Weights of a small GPT-style language model, trained from scratch on English Wikipedia.
Architecture: rotary positions, attention and MLP in parallel.
Training: 611M tokens, 6395 steps.
MLP neurons of a small language model. Each row is named by its layer, matrix (gate and up: input weights) and neuron, and shows model dimensions 80-175. Each number is 200 + 20 x the weight over its row's rms, rounded and kept within 0 to 999. A neuron's up and down rows have the sign that makes its largest values positive.
Before each neuron's rows, "fires after" lists the tokens most often just before its 100 highest values on Wikipedia text that the model never trained on.

fires after: "0", " St", "1", " Cl", "St"
L6.gate360,205,217,195,192,188,164,162,212,192,179,158,174,179,198,207,174,215,226,167,201,217,215,170,219,190,199,213,209,170,210,210,204,176,216,231,207,237,186,200,193,206,206,199,216,188,228,177,199,226,190,214,180,228,202,223,190,209,178,172,189,168,175,194,199,175,199,201,239,222,211,194,205,196,206,214,184,183,218,185,210,170,198,205,204,225,194,190,235,203,233,175,202,191,213,180,178
L6.up360,181,212,192,196,210,224,212,204,210,215,203,225,198,202,203,186,196,191,211,243,188,203,215,246,223,174,154,235,173,163,211,189,233,229,171,169,205,219,162,221,225,216,204,210,188,223,218,185,163,208,196,218,211,200,169,225,222,183,211,192,209,169,210,196,209,235,213,202,195,232,184,176,216,193,206,192,202,206,227,215,230,200,201,235,222,188,208,177,184,174,205,178,198,191,205,239

fires after: "\n", "\n\n", "|---|---|---|---", "ec", "==B"
L3.gate153,196,197,187,234,185,208,209,184,195,198,192,187,175,194,181,217,167,180,188,196,208,218,171,194,191,189,172,203,199,210,169,198,222,222,217,189,196,227,159,205,201,186,210,185,211,231,211,198,220,194,189,224,197,236,200,182,216,210,190,195,164,192,210,167,237,202,187,224,195,190,209,202,197,179,218,180,158,235,193,229,188,219,208,194,190,223,180,176,159,176,173,203,174,197,161,192
L3.up153,197,228,191,213,226,203,227,221,207,213,220,191,181,164,227,190,179,224,187,184,204,200,207,218,235,218,192,233,193,196,216,178,219,207,235,221,170,172,169,199,202,151,207,195,163,236,194,204,155,183,214,227,204,193,195,201,195,222,253,204,200,203,218,212,217,159,188,240,209,178,261,197,219,187,218,207,196,224,222,207,209,197,183,202,200,199,199,204,207,194,219,262,219,180,196,194

fires after: ".", " |", "| L", " |  |"
L3.gate505,203,225,172,192,189,197,183,195,198,218,145,206,192,211,198,170,178,223,186,237,198,247,207,206,205,213,169,175,204,221,207,179,191,200,228,207,189,209,223,191,181,184,181,194,213,220,197,184,200,160,204,174,193,205,235,197,225,188,192,197,157,155,199,209,185,176,205,215,200,163,220,201,209,209,221,236,205,170,196,214,207,202,194,209,190,213,178,225,216,200,197,226,203,152,190,207
L3.up505,220,224,197,219,146,174,187,198,166,203,201,202,157,201,204,208,182,219,203,188,193,200,214,182,228,174,177,188,195,197,180,210,193,204,189,215,179,210,194,175,199,187,183,186,233,218,208,208,196,166,189,186,177,222,201,168,188,187,217,190,177,146,214,242,198,162,209,221,191,181,210,228,220,190,210,214,202,176,169,200,191,193,190,208,225,214,172,198,185,230,200,192,173,172,189,176

fires after: "\n", "1", "|---|---|---|---", "qu"
L6.gate54,206,213,190,181,188,212,196,227,207,204,195,175,191,193,191,219,217,221,207,211,159,219,146,222,196,215,135,208,195,197,191,168,227,238,212,187,227,175,213,205,200,204,218,173,233,225,205,185,213,217,190,189,189,178,208,212,213,216,207,213,192,171,199,210,182,219,185,211,199,233,241,221,212,198,184,215,185,180,211,218,231,188,167,230,209,238,234,191,171,215,215,220,242,191,202,185
L6.up54,210,226,201,173,214,212,202,197,169,193,165,226,225,209,210,179,195,235,199,182,221,230,211,207,209,207,230,164,225,221,197,177,187,234,198,215,220,175,171,190,222,230,204,184,228,187,190,203,192,190,185,224,185,193,224,186,196,194,196,175,213,218,234,219,204,235,173,163,177,205,204,165,222,236,195,216,178,214,208,187,160,206,201,218,181,214,218,216,188,193,176,199,230,204,204,203

fires after: " |", " |  |  |  |", " |  |", ")"
L3.gate262,189,179,204,187,218,218,207,172,212,225,191,171,212,208,205,175,172,226,204,230,192,202,220,177,186,197,230,161,197,200,241,213,193,189,215,239,195,208,206,215,175,222,181,193,215,193,208,183,197,239,188,194,196,193,225,181,182,203,227,254,210,181,172,236,218,191,227,209,218,201,203,209,205,187,210,218,182,202,194,207,168,185,203,196,190,217,177,259,197,163,181,199,238,167,206,167
L3.up262,189,188,222,171,178,227,192,196,195,170,178,187,202,214,248,190,193,221,189,221,193,215,195,178,209,226,227,180,204,181,254,201,180,249,228,220,227,188,233,220,200,211,214,167,216,208,225,188,203,177,226,173,191,182,180,189,210,192,188,190,211,215,171,230,211,215,178,208,238,175,197,188,192,204,215,201,218,230,164,213,229,178,187,187,227,200,192,201,185,175,205,205,240,167,203,180

fires after: " |  |", " |", ".", " te", " le", "% |"
L3.gate32,216,187,257,228,211,231,183,196,220,196,191,214,205,178,184,211,216,193,208,175,197,233,202,214,224,214,193,224,187,226,217,151,185,219,207,170,159,206,196,199,166,206,224,179,211,225,205,235,228,180,211,207,194,186,235,177,201,219,178,243,188,210,203,225,219,182,198,214,217,183,214,217,193,202,172,191,232,257,217,223,220,217,187,172,188,201,231,213,239,218,185,217,165,195,186,188
L3.up32,173,237,178,177,246,203,201,196,197,229,188,213,215,205,193,198,203,208,173,185,249,226,196,182,195,202,206,177,197,203,218,218,227,205,248,197,210,189,203,201,190,236,251,194,178,203,197,190,187,217,190,181,203,228,223,206,188,238,202,205,201,200,214,219,202,167,221,215,193,226,198,191,182,180,187,210,229,215,195,230,204,172,206,157,190,210,173,208,210,199,204,210,207,185,223,187

fires after: "0", "1", "4", " A", "3"
L3.gate616,159,200,189,167,176,218,192,175,188,198,207,211,220,197,175,251,202,171,199,206,218,184,242,210,187,180,186,187,215,203,210,227,218,209,208,195,234,209,244,215,181,191,201,201,224,182,206,184,168,228,206,205,216,201,207,176,171,189,215,190,198,208,176,191,210,229,177,170,166,169,181,185,158,213,233,228,217,181,182,213,224,202,193,168,178,209,187,174,239,224,191,224,173,195,218,220
L3.up616,208,197,175,197,180,206,214,191,173,168,223,195,223,183,164,206,169,194,223,179,218,227,187,235,180,223,193,200,208,220,226,194,252,218,179,199,221,210,191,189,190,220,191,202,206,174,204,202,237,203,252,196,199,207,204,220,202,174,207,197,203,239,209,216,218,202,163,177,201,190,177,194,157,203,203,193,198,198,187,220,221,200,178,168,203,182,198,197,197,200,150,171,191,204,210,216

fires after: "\n\n", " \"", "\n", "S", " | \"", " ("
L2.gate392,181,168,212,178,183,209,190,210,222,203,225,196,206,174,199,191,192,212,223,166,156,197,237,208,235,189,190,172,198,206,205,177,206,212,201,210,216,190,240,200,215,214,191,220,164,189,224,205,198,211,232,195,196,210,233,200,182,192,195,191,166,221,245,195,178,211,209,213,225,221,206,202,217,233,193,185,197,220,210,181,208,196,187,182,175,194,189,210,191,243,207,200,159,248,233,226
L2.up392,197,192,165,181,213,206,202,210,208,189,190,204,224,205,218,215,214,200,197,193,182,206,185,233,216,251,228,179,218,206,220,163,213,157,199,146,182,200,199,207,187,203,182,217,186,179,199,184,205,181,202,187,173,159,202,181,171,223,212,204,178,243,226,195,195,194,211,184,180,191,181,187,229,185,237,145,202,242,224,226,217,203,210,213,199,190,169,202,200,167,213,205,221,194,215,173

fires after: "\n\n", "\n", "The", " ("
L2.gate348,171,170,217,226,161,203,213,202,226,182,204,191,236,161,194,205,215,221,182,222,185,196,207,182,214,176,197,198,186,189,217,195,202,195,199,213,246,182,228,167,183,209,196,217,193,185,212,229,187,209,201,182,197,195,204,192,203,194,235,219,186,189,219,223,204,212,215,173,214,232,216,205,211,196,178,198,195,205,206,198,200,151,180,209,171,209,185,203,189,233,204,221,188,265,204,224
L2.up348,186,204,211,230,210,181,191,191,186,189,202,213,225,204,197,189,224,217,186,216,187,220,163,193,210,207,197,224,201,213,158,181,228,197,176,186,206,244,231,239,207,175,190,185,165,150,179,184,179,202,212,173,184,209,206,234,208,213,211,204,226,162,206,212,210,163,211,168,183,233,185,151,210,181,187,211,205,194,180,220,218,159,169,200,203,223,218,234,201,242,182,202,246,193,192,188

fires after: "\n", " Re", "|---|---|---|---", " em", " princip"
L3.gate337,187,219,203,226,235,194,179,206,184,248,182,194,204,206,188,198,222,187,206,167,177,249,200,203,212,174,215,187,197,200,178,195,192,236,221,158,213,150,202,200,195,184,215,226,187,201,205,187,198,212,170,223,219,172,224,195,206,229,196,226,212,187,192,209,201,191,204,184,215,203,244,180,211,197,257,201,196,275,194,218,192,203,202,179,217,203,184,192,172,187,187,203,175,199,206,190
L3.up337,219,222,182,189,222,228,196,192,196,194,182,212,174,188,206,188,187,239,170,190,154,229,215,203,203,237,236,186,175,227,161,207,190,182,194,199,199,197,180,216,161,184,201,186,162,200,189,185,205,220,231,207,195,201,219,195,201,194,211,200,193,203,204,227,206,185,228,190,187,211,239,194,200,184,200,172,224,229,215,231,172,157,179,223,223,199,181,185,176,219,182,195,208,208,183,178

fires after: "\n\n", "\n"
L2.gate492,197,194,199,200,190,188,172,190,182,177,212,221,169,210,183,186,232,233,211,249,199,192,197,209,222,165,236,180,201,190,228,179,193,182,195,196,230,190,184,218,189,194,209,210,189,216,217,200,189,226,219,173,191,196,195,245,185,194,205,190,234,193,196,214,177,217,215,156,242,246,235,205,227,190,204,161,214,236,226,202,181,197,181,198,201,196,197,149,234,189,203,205,182,204,190,185
L2.up492,191,200,190,189,222,214,216,186,198,214,196,241,198,168,206,187,208,189,197,207,193,213,219,180,213,200,181,196,177,215,194,193,193,178,182,199,236,199,234,199,192,155,213,238,208,242,201,227,182,224,247,189,206,234,188,181,239,192,169,210,214,201,188,218,187,185,190,183,221,195,177,202,168,212,185,208,226,218,193,201,182,190,176,165,187,195,167,222,188,221,171,192,210,232,194,224

fires after: "\n\n", "%", "."
L2.gate493,225,195,197,185,203,207,213,218,198,150,203,247,219,193,190,196,198,206,208,174,190,174,176,241,208,193,204,212,200,216,200,178,221,192,214,190,227,213,190,172,201,240,151,205,237,203,209,224,206,208,196,201,192,204,181,191,189,199,196,218,198,212,165,179,207,207,214,210,241,155,197,198,202,167,156,184,215,194,201,217,182,164,205,209,205,210,184,216,201,220,229,201,170,245,222,228
L2.up493,182,205,189,218,215,180,216,174,207,203,217,166,180,217,169,194,167,209,150,214,184,180,224,164,245,200,151,190,238,184,187,194,204,213,222,212,190,189,212,210,192,196,201,209,142,209,198,199,155,221,237,190,179,216,160,203,213,192,201,221,199,201,214,195,190,169,204,209,216,213,203,199,202,171,246,224,210,204,194,180,182,175,224,197,158,194,212,214,193,214,171,230,199,190,214,172

fires after: "\n", "\n\n", "{", " \"", " | \"", "==="
L2.gate632,214,188,228,216,182,227,221,192,211,191,200,212,168,202,194,158,239,200,192,188,213,205,216,214,151,191,205,183,187,199,238,212,165,164,190,190,224,192,169,208,189,186,208,185,178,187,216,212,218,239,203,171,159,216,246,194,213,189,200,203,183,210,181,176,170,201,217,223,218,250,228,222,233,188,218,210,166,208,201,214,193,207,183,208,191,207,221,202,220,210,174,193,195,209,186,177
L2.up632,207,204,205,179,187,215,193,191,187,204,195,198,195,184,170,179,230,196,257,188,214,211,203,203,177,183,168,217,241,196,189,213,204,161,203,162,216,190,221,221,221,170,203,211,163,232,217,230,214,232,225,178,194,237,195,197,226,185,204,202,214,188,209,220,217,216,250,194,214,193,221,159,186,198,216,187,187,209,171,175,199,196,206,239,157,201,200,193,205,214,203,220,211,243,207,200

fires after: "0", " n", " d", "1", "3"
L6.gate236,174,194,173,192,212,177,164,153,175,174,193,215,167,206,196,202,175,199,196,164,220,222,199,195,173,191,190,206,174,197,160,207,212,216,204,180,215,241,248,198,205,208,169,219,226,222,196,203,200,225,189,230,206,195,192,214,218,197,213,209,196,204,214,201,188,211,210,223,188,222,206,240,169,195,209,190,163,201,184,198,196,187,206,194,227,201,187,207,198,206,168,229,228,197,227,175
L6.up236,204,224,225,204,190,214,226,214,213,197,197,206,216,232,206,201,190,191,212,226,217,216,224,234,218,211,190,178,225,213,155,193,191,210,192,223,238,240,190,190,180,216,179,174,177,224,222,220,202,242,215,215,252,212,199,186,215,193,233,207,149,202,191,207,213,241,220,207,180,187,208,186,217,193,198,239,153,200,182,217,221,192,171,212,231,184,177,187,193,220,206,205,189,200,204,230

fires after: "\n\n", "\n", " \"", " ("
L2.gate360,169,186,224,209,180,193,211,192,195,182,195,191,190,160,170,195,193,206,193,194,161,196,189,183,207,194,194,201,211,217,195,186,186,216,226,166,268,192,195,165,198,211,195,196,215,214,203,198,188,200,199,213,184,207,205,191,204,151,196,191,177,159,202,222,190,219,197,197,189,189,211,202,180,196,200,223,215,203,223,196,202,210,146,180,179,227,222,197,153,209,225,205,178,245,213,189
L2.up360,200,187,201,205,189,222,201,170,193,231,197,181,186,196,166,189,198,187,194,210,200,200,212,180,196,227,213,215,179,176,214,189,172,213,225,179,245,178,198,213,191,225,231,241,197,209,218,200,143,193,186,181,203,201,219,201,246,193,229,236,205,223,186,169,203,195,213,202,166,210,215,222,227,151,196,180,185,187,194,211,214,214,211,222,240,221,157,191,221,201,187,221,207,177,189,202